config.yaml
hidden_size: 224
num_attention_heads: 4
vocab_size: 2048
norm_place: "pre"
norm_eps: 1e-05
qk_norm: false
bias: "all"
init: "normal"
init_std_o: 0.00683
init_std_up: 0.0334
learning_rate: 0.00739
final_lr_fraction: 0.0
batch_tokens: [8192, 16384, 24576]
max_steps: 8484
MLP neurons of a small language model. Each row is named by its layer, matrix (up: input weights) and neuron, and shows model dimensions 0-223. Each number is 128 + 24 x the weight over its row's rms, rounded and kept within 0 to 255. Numbers have three digits each.
Before each neuron's rows, "fires on" lists the tokens most often at its 100 highest values on Wikipedia text that the model never trained on.

fires on: " exp", " app", " dep", " imp", "pp", " App"
L3.up756:134140150142128125141106117120093153111087145086131154161128154157104143145106176122093110126155139147097139138119115161153087105119171139120132115123098166154147101128054124167102160136116135170148137120163138112133132157146102105141128082107118084131153143118138129101163117145116102140138076139131141102112106121141153126128077139168138122143102091138131185093110146154136132160156099124119141123141145138134165145094116101146092103114172145103134153119107195158166120161125104134130193131122099103110141120152156114130143124127136158113099099110113149124109113172116129151127108106058140118090128100164098127104097082118144119115092131130140138119155122127120172143129

fires on: "ir", " an", " cap", "ec"
L3.up306:146128128122132149076167174135156155089103119129134136086119093150177117074133156157103153157098112130123069131143106126093162087121109143129099162104125129110111135133094156136169152166182110140126138094128151117145128166122126161184144132153135122118128116117108164145118108149101151145131100122127153138138196133135119112130138127122150132076116110107159157137099143118145165134134153121150134105143105113150147109130113082124115139174134147091164125081138141097104126123149159131155128145122122117117106123107123090133141120144150130130117120118093153127100106179153065133109124096090098123149071159121135127124064129096133146101119143127128171164164098110132133116138

fires on: "\"", " Ch"
L3.up210:115119153125093118130091135078139149076121157096127104138076117128160141123094168141107099125145132086136162125127117127115116110138140160118135142111117152132109138116103155139159145145114101130081087102143125140147070071156129152102143140122103113170142117169132110125090120148099151119134179116114166119075087099134111113158152162107128130125143096126083119098161154147145097144096143155151180101146131150100132106173124127137129134119113155150141129150136134103127141119146106134121111107146155163140172192106136113136156164084132137143159134166120130139137095126113089149091133121088159106110153159158122151141123098125092136126139164108093111132156127122153128127189

fires on: " Reg", " reg", " Em", " arr", " imp", " dep"
L2.up226:154103124149127140155117167142111152154108122103171137157144113141117142118185181124165103190136128095113122096164142122154105134089129106113119089124115130134169123100117116182094139122132148107109140096160104131130102110116124125139131118140141102151155097135127102120129160135142138134156103082124093107145052134165141144124134148112090136129098115130126149131086092155164146151125080144135167114138110113135116132108111146155117150149091119111165126137121132101112126136144118140140161137104119138173125121122123134148097148129139138108060084154113148165153130134099135157156116105097137141114173129124104163094057155107118123142110112097120132149146152092140200099142

fires on: " comm", "m", "ort", " Comm"
L5.up294:195162106124119107127177157124104147070148139143114138109130140152146117152137116141142101151138120107137137117145089130124134065179182144123146162138132094141134149113148157109136137139115163143103136142159090150135090132126124128132124113118140125042145107129121126160117116129171098174160152171119100140106135129125127129093120156103116109124136129111138069138116131129103155159105117111104110123130120145132117180143142125165114094137135155152125143144111124078122139121176075113127111170114135133149094095130125139137156132107169078068096116159107126152148129164167159084114130141083137142137132129143118109142154155122129092091120111122095148106089150117127114105141

fires on: " the", "F", "am", "att", "im", "ad"
L3.up327:150114136164089142173116100121106112127110107128151154085126133152126136180143159127121107124125072101140159110129133160114098111123088166157070149158137158113153095097132136132126116167131120132110108089115131130099148138142097074099149106147137114166145134134103132125122131140061129093186155107143139108130148148124112151109170124154078140132134119092159145100091151139133156145150136107129151187173144127114087103078139146111173175085095131101130139132145118124104124097149136121124168124110122146100135087076115136102135106182146148130113130150153121130152110121122121126135126122121112087156127180106136104091140130150142165108122151123127158138123103120115133163130

fires on: "\n", "am", "ak", "m", "th"
L8.up140:136168168140162175139140140127124094080105117127158144099143117139116103154133148181130132166114157130112116093134116127110118091169153129116131153141121140106131179122121116139140124151126164160165131133142147079114140147137114154128142132136124128083144158118147111128148137096147147147092121102117110115141115069131126170097124196149129131116177085137074108132109151124123152152130110100152122162122139129104128130140081118129149120124094135145117126110146102118065117169134142109124158117127093169085107120136126112113151110124068121114090165125143138144120162120157113113148106144099122156112116146103113170048131099100172081133143133097124158127135121094139121082144

fires on: " f", " L", " Ch"
L9.up721:163132139121110166128137111123125131193089119164144148113134152146126095100111167098153093133131143132115115170081132160183107115138136109157152109157133127118142127113113113083118122098129126126140122095118140115121086115145088132123112131126099133128144133099151148112100181104122124110086141103161158175149124142137093139119147164187075108121158085152123155155154152096136152098170134167124123134128124128116100147126123105162087081128118159101131176138117138144118147099127121077150126096128131162159130180113108094150116069111120118138101122140112134137124115153119134133098122170190144096123145132101154121067154105110101156109124123141134125152126090113117148118118

fires on: " C", " A", " I", " E", " At", " An"
L9.up21:159169135105137138106128128124129116111123179115092112132089120164154096159095160189134128132166132142145147130121200044117122129121143127121132142098085122103087161113151145131123163045113101125146116109089151108116136124164130168147134126132128091146124132143128129119135104138143139161129126127154132117121138129149135095109119158119123139108109116134110129140157100120158152116175121130148154143142157095098176117101157102082129103122134085133120107114112149082121114147136132157153083119105122122100115135120120168144125135174126129126143126155072136128132119087102106133171124160099132144171177130133133083162104163101172107114127139121110151133114113100148108111098

fires on: " the", "ity", "ance", "op", "F", " Total"
L2.up717:161118129141094169120127149175159150148119130133098161120117180149127122112202135121128110095087107114132190115137135091109123101127140110151160142165138163057121128082083151122115127167136106122123121136132135119135096126140078120085079115139134105141155134146128128118111116129114112115155129162155106131111153097140120119180098147152096133136155144086123157122150134154105126136154136102108139160154135124076162115101147192142134146129104138100132164142141122099149082113124115155143124112107120100134123091106109140105094142120146097126163122101127156128165115084171164113127109142135142121096125108123138065126126136165099117115091117126124137156136125111164159090135

fires on: " C", "y", " c"
L5.up567:119092162144127136127145166142122171092114135140132087130130160118131132116127101174136093108132148113134172127153143106132111120118206154096125149123104149133108074109130158084123141094152105134122121114142119090128145130151130149089115064119110117119103149133071130091144086100125135142134116116155117130068155101107087125097148092114113122136155126134102144131119144122096074142141140133139130151110124124113122128172128143111111097118198114175127102129143110089164127161135122177123102169163149151121127142148107141142120127161126169143136104135098148152108077109112120159159076168175097120153124144132112148104125139112114134119107112112112178116156120146118163131121

fires on: ".", "ec", "ir", "s.", "s,", ","
L2.up836:160128140118117146100113176115095170108116125118139130091098107152069160132123151105122195175139110144109088100110089137146128126152119156112112169124066141176118130095138121129091119162176106118163131128149143118161147155134116144145106137110110143143126102127113139175128142175120141144137152128110091068139162127119108104101150108143127152118128134130143123102105180124124099131127156133163109132093109149153116130137109112162117113097113139098152114124129114113136148156107110119122146139106124127124153158101150082125120158120125090152107128126128099102106176157110092150106130082122146166159093095119145092076159148118123178131126152170111130162126103169151112152106

fires on: " |", " v", ":", " a", " te", ","
L8.up800:131114132086155146160110107104121137131193131118156138138138123137118127126107110132129143128102173172121103149121105113134116122165180159124124146117151093128098126131155131125151115133126156111130123141093128112146138121126125145107105128129102146164160162131124143154135121115138137070096121180126100119087121110122129132109145146146131136108139111171130130125120139138144123092124132121119150115088143147067084125158113117191150084154097100095143097139079163138168158149127106158146124107167175118129125114113125102142116144145162141117106149153095083136121138170125164114171139092126146161128105088165105110163104083097160158102111140108156051122117109146164087150113

fires on: "ch", " Ch", " am", " la", " str", " del"
L5.up586:106136144095130103114133125143131129081167139116148169122126116095167142140108124124090129122126102114128115142113093125115095145118143167132111102182133160149113131092133105093096135118126132118125133084154169117109109111137130142141131118127153123109107079098104145143097140125114101151137142114173123093116106146144119131134143156135129144118183126192103131069127126154123109123124113144166177140158138164095138134168144119128139175132128141112154133119112112145091133117078096129144114167160097116140124207111073111167121160114121103122181111123091132178117099145129118107114142161141138145142153109190145169167097111122128101103128141115090139148125104094148101151153

fires on: "er", " st", " (18", "m", "ar", "ve"
L9.up443:135164118162120107113124092145170139109159126108137110099163132112156158104108115130140131150125139161135111119141133130127152132143117118133118093132125138119124136167100110134119154163135106145124131110152168134091102115081112151118161089152121105116074129090144130140116107133129163097160123119146169153139117135132105128132159085121112146123135127147078124121136167160124126125083139179175154117133111156129109110123099097153075139163127076121061151101132113080121110138135100178136117140133125169063180111175150115127146123126142117115110196140108160108114076126134116139148120143123104137118120059151120164111139168119110111138153174142126107126154111096130123110116

fires on: " to", " over", "uff", " of"
L5.up178:139153142097122125119130171166135135121075135163127192158133118149140171091139120118084148159108150181128112120118130143107109066104142105169113133118136126104117141134118130133099139094097142180109113138159144146160136151088108152136110136133079136143188115130169152076129132135115097103079118114148110138170129112140178100111156142094135125114160059148101122122133147105123122109086154145111162135077085145163108126113154122157126132124111100164129132095094104147175108109158121114152137123126109143145102131118154113146120131130112115138153130163082102142094126110125103119155159148133116140116185097089125133150121127115091170098125142142129138135109137123119112125129

fires on: "s", " M", " P", " p", " S", "S"
L8.up489:131150152127144140132113101118115110157149172136134132107130116157157122141136105135110177096145123184087112110078110131125088111124123127126141180129125154120112170152125127106185169150134152082104106095135123129114120137149143128086111129092106133098094144096128132124121114106107115120141123110125089116120134155165105116110146162150165173202118160176139115163115133157127101127189113120135116086108111117093119156146156133125138153131118058173115152103131102121134142136190127162116118134127121137101125153125101085111136114154129137163094127132108112125124107120120127098121119148203146091126088092109115145100147106136134140100095129144127116122131163161163157115121

fires on: " C", "i"
L8.up120:123084164133118127118150094133059128124096103132110128135149155113114111145118101160109132112078089152094158162137101092154119119174174169147136106100102183119150142101155149094103142094125092116130122123128161104122114168132126100107112101130135089117152135119110120117135142093161148143092143138168113156152113121158116121146157135147113138131126143139100100155099108143133140122161099122180200119082145093103102124105125111124131096132154147108140100130136106092089111139143142171171131106148098091125123125129166137118170118122149119161145151104103141175117153139114117118132128142145143130156129191098148128118129148078119100137113173142135165145132104153114139091134

fires on: "ort", " first", "th", " second", "m"
L3.up296:128119141140096111126158125113129142123072090134161102123139139124168128144152120079172116131150136107075138144173089147115127099148148110127142139118102149101102179121076134138085157128123152134092115176101136121120106138128148158117141143106121161075134086107134121149114184123139157147115126134098113146117144120139153104160141160103142098181125059116142091119104123146104136122125173090141144132093115114102128128145115150177114130154104145154156132104135153136108114142145158154115121144111131125121095105134106115157143122122135112106111124174139162191125146100156111139124161115082091154141160124158122129101173149128085106151129147173097149150109141123146111084117

fires on: " a", ":", "p", "ow"
L9.up577:124122147112146119133095143073118139189155142149119140124123110119152127158141141154126123110132151135127105122125119131104116169117183091148155150109125116069135141145130139104152154143141094162090108147099130133142150137121128168121108141149106107133174155128100110151149125135083133088170106145117133119090092120137170143137163135110092108135141161134128137097184111090136150109110130084113139140129122190171117140136131122180111078112157132128130146154081163153159129147149157139106115138100148128107094143134081101101107131160156108102127101116130151162114127127155164119119155140148140109145180138128094106130144089111175090123072108096106107123140102115097091134097

fires on: " of", " •", ":", " |", "-", "8"
L9.up101:146109152101107137139104124093122133162133099108150109153140118160109096104091120131108129115131182117120147147121174146122157117128149120103135146164153105118108143160106140097133191140121088116162111138119099145099121133141174165120170136137147160126099154125099116131119125109179147121105093118110112136164098139122116119123163152104102135169121141129102132125149162120100127095136098164146132129157146182109174093152119122122140142189119104146138139125103157171150144140176133091129117087131147134097117100111129098144167097169145135142131156139083092155111134090096109112165106116133150147104145075072102117117131098137136145111141131105128140091147127116135080096075

fires on: "s", "S", "ing", "===", " s"
L9.up11:138135121125153122132146160114110120134139149134122138157121102125171122179174138153139134145161120115130105162101142101126101130120151148123152180116144133132081118101134118154141149158055127137113164102085099123118126122124077154076107104134098139097119146108151084135128132108089123137170106134096148150137102172136102116142120139101085159120117121125185121117154112123144157137154142117136074123095153160146128123102160154092088164164105143110111164134108125126130145090164091124141113135135142166126149178086111094050152129111117131142168107107136124094155116091129125126132159156109130114109142164103145105090134132125152155102103126154102131125134136131174117144116

fires on: " U", " C", " I", "ou"
L3.up399:153137148179141114162108110157071112107135128166134131130133074157184141127155096161112115137133147095111180144127152120126124118150139187137083121138123111117124099104109154117111176078112104118134082117122132146089096109138120146116107118132170118113123143135092132149167138086149146171112124093170136099157174113116106135147163152118119125099106126139106167123074138121144155128104131162138116140106135109097130148068140126112107133076150122169121110150120153097116144127099164121123147120106094144126101135135095109170117126126174143127153101123138116138091091121117139132149129150117103118110124144139153132093108185136104138105120146162137118148135099135114109077183

fires on: "l", "all", "n", "t", "le", "oard"
L5.up92:087107115122140110121083108107100103178192125108141143095148105162170148098138145127083103084115058114087105106115138124137128084103137145111127102110100099109129137119119127129160104145122150111141128130145137126116127157121147103181147104115138170125127154133103147138076108116168155118123150127150147108122143097148117160116165092157108142108105158133123133130136145128137157097161078091156121145121101135156123171095150165120108066124150152122085127158127136113156137101148133120115128109138111121085118152167146102123147120131104135116110113142144181158137127113138126135184126114150134113112131141145146129107153070109151159116177137163094170160133138154114143145157

fires on: " Ch", " deb"
L2.up164:158130153113111136166111128094072161118132163117154141158136144081088107126102137135139097154188119122108140109133131160159083152091134094118144116151145111144123148107133121116129074145129150136132152087117140128080091134141118148104131111090140086118141167128141151128074150128083117114109166102117164112111140139112113139114134137117096127127142117122144170139122153102154126135133109145125184113129098149092145125195142121143108143104120134119112129167105113118135126169141113174128155153133146156161142174128109128143119140083095131187145125138139123120096120095120134152161107140142128117126110194119114139091131114125085079103093172126086151177123129113113119113159